Weights of a small GPT-style language model, trained from scratch on English Wikipedia.
Architecture: learned positions, tied embeddings.
Training: a variant of Adam for these matrices, 730M tokens, 6305 steps.
MLP neurons of a small language model. Each row is named by its layer, matrix (down: output weights) and neuron, and shows model dimensions 256-511. Each number is 128 + 24 x the weight over its row's rms, rounded and kept within 0 to 255. Numbers have three digits each.
After each neuron's rows, "raises" lists the tokens whose logits its output raises most directly, leaving later layers aside.

L6.down965:144149129146129173130136081142127093154081165107160121064098125118096105142101120123098084143172129134199145133117125120167098093154137148111106135141122103159112114138140101116136126104120127113115094116155142122115137119104162133153116080115136115124142115115079106114150111114144161128140087126163139114102118130153132102107150133168165111115150148120111124100125125119124149106114138117143106129117095124109086138126116158157108129144091104105178132138127123136109120111152158146072121095119148121132120153120132155116127130084136149134132126136121121141104150160102126168075134122133130135155115133121138148158141129155138158101087120120140135105164088104168127133125140092140156100155118067136121114110158132143129145167191150130104114109170118141142169107116104
raises: "ia", "als", "ism", "ality", "ities"

L2.down1076:119113148145118127105115128093058157166079090149120123146095125050157104141154124162138141128118104153129154122126184145159124147144137117161134111114094112118110164098158098115127151157095111143133121165120139108129172113110138093159098115103093094164094140145152155096127112147160130126117157146095157114141126156124149119149120139081135112156111089083131116119148113117108090166118141145143096147106159098171160141096095146132141151097153095126114104134131130093176096109141096128123147113129116126151138136102127118109135146139120111132069167123097173145119176113137110149121110123117138137184116128165169126131120134149125124125131137144132164137119151100154096128107140171134145092100123130121137138091156099136099137096147121142117111116106149190117124135168116
raises: "al", "inary", "el", "ine", "inal"

L2.down471:160135143148144193082136183111125063139170151068118105086103139130163117134079116113125128134103110117157138122084098154143112149105121128121123126100104121163162123121107121111151118093125110162158130156116134175141107101149108137127136112149165153104120100169146126084173128134111130120118057137114091152132178143147142163117131139162129161108116161134130119083137119134108106095151056130088116156106146140125140118120168147116125117135147123077123101094109124130148129098129182116183150107113085189110131097136093120116118162126134179126135098147139110134128104163126124150117164133140132078140150094114112107106133125123124133100124157073123120151138148147124142169090158141127126153080150135137163093132140117135096102111104130096147162112135131108126132125156126
raises: " |\n\n", " if", " although", " |\n", " than"

L6.down732:117102122139145129109127104142238065164094150141138081175135112135152117124096098170088124147114117121139156130144129138123112142155113137150128131104164147156131118132116125135128105093124124129170122133071138172101157099159094141128112111162107144062099087146155126138125108123097106077126118129148135132172079148116141147108133084117145175178108123100103165132124101141149122138098083124130105160131103139151141149133139148150147129112138161125092125148138119111111170081139133160145104126127089122155124141073142060115126139143124148127114189097129149100100147143142140128125134157144105156117169073142133109123182160110132123142126091163112111145133116141106121156104120120166121137123196107144133101084141112130155148143159140112130101120131126127134146122154062
raises: " but", " although", " and", " including", " however"

L2.down1162:137135127147143102144129140126125152128135124174127138093125132103086119067121149144108087104135099120090147060106147135115149138148139107151112156114135113157170133129145119109209157138091104137108128114106129111102117167108119112140128118130107094109103131154111104175142141134158113104078118078128167152144144154141121136107111132156145140106131117124197163195161127132144112125169114177152146143105161098126127112118103165140157125149151104130134138142131150164114130095113162110150146140113121152129140105177154151135118109132150117133143136121140148096124126145136139098121129093131123112077155096111076129135146144141080108120096119153131125127095089099140109099131170142110125114113132088134107140152126121156125125080121143130128128153080120155128109120102129
raises: "iller", "or", "il", "ur", "art"

L6.down511:103132115170092127135122158155059116156134125143110157158154117133150113105120118103141090151142083131168140149110142064089140128127165203149112134143095106121121152133105113143141119093097137127157089173149185127114153095106135104128123118122134128143149104138117116115161104121136115092103153128128133139115137175152113118099094131121137117113151144140107119143104123106142122142097186141144139135105136130168180111081142119114171110137136091130090111160135140103185109118139116120115102122135138140102165171145061092136129141125112122141143113105094146099114166151148149195100130160120173124107152117147139122138142141149142150098133114154151115142151144156096129127158147117125127115137123140124118115104132137135108122146160119137099117154097090112167079133146119
raises: " itself", " himself", "ever", " him", "ks"

L6.down466:115114084136134153111144130070023070135141106090100114122143117132101107088147104107105138086089140110108185127138141129122117180126178160132130162127109124140158157139159119133118130159096114136141102115140130125126114127123075073090125117137143119118146129140198159149097139098104150125126131142124148115119130137128149142160141094118102172125108115119159133120119148139114106150157122141138137146113165074146177114135126167109124162143142124164154108171135143121160094138102127126147141123100137129123143136092070112165127153129150093130127164120165152131154155152134126138136138118146142095098127104146159132095121130224138124124118158187170143131098128124116129127166122162116117104119132129076113086102132138079118156148131123134165146153131089122121164132101138
raises: "|---|---|---|---|---|\n", "|---|---|---|---|---|---|---|\n", "|---|---|---|---|---|---|\n", " them", "eat"

L6.down1683:073124126162143117098133099136153114148169150102099125149120137176128122136105154115156149065112129161149132127085125115142112142114176133124143115143087118126130129120161132117158116129102133188124122129124107131105134133147134106076102118129164136131131136139119102104118129095060104138104097165132134147130144109151136130124057131094136132129161126108159096109121146122136114139104157141129136117119142152103146116117146127142150103143134144125152112137119144136179113104087138135127130124110154170148151128143087101139115085138133094138115155134120117171100132141168132150123198120136125130084150155154144125152134142158106160122151115122144144095136103128100105135155145146126150110113116164115120138145128107118086136143132122160145152128122098154161132123135166
raises: "==", " he", "He", " she", "==="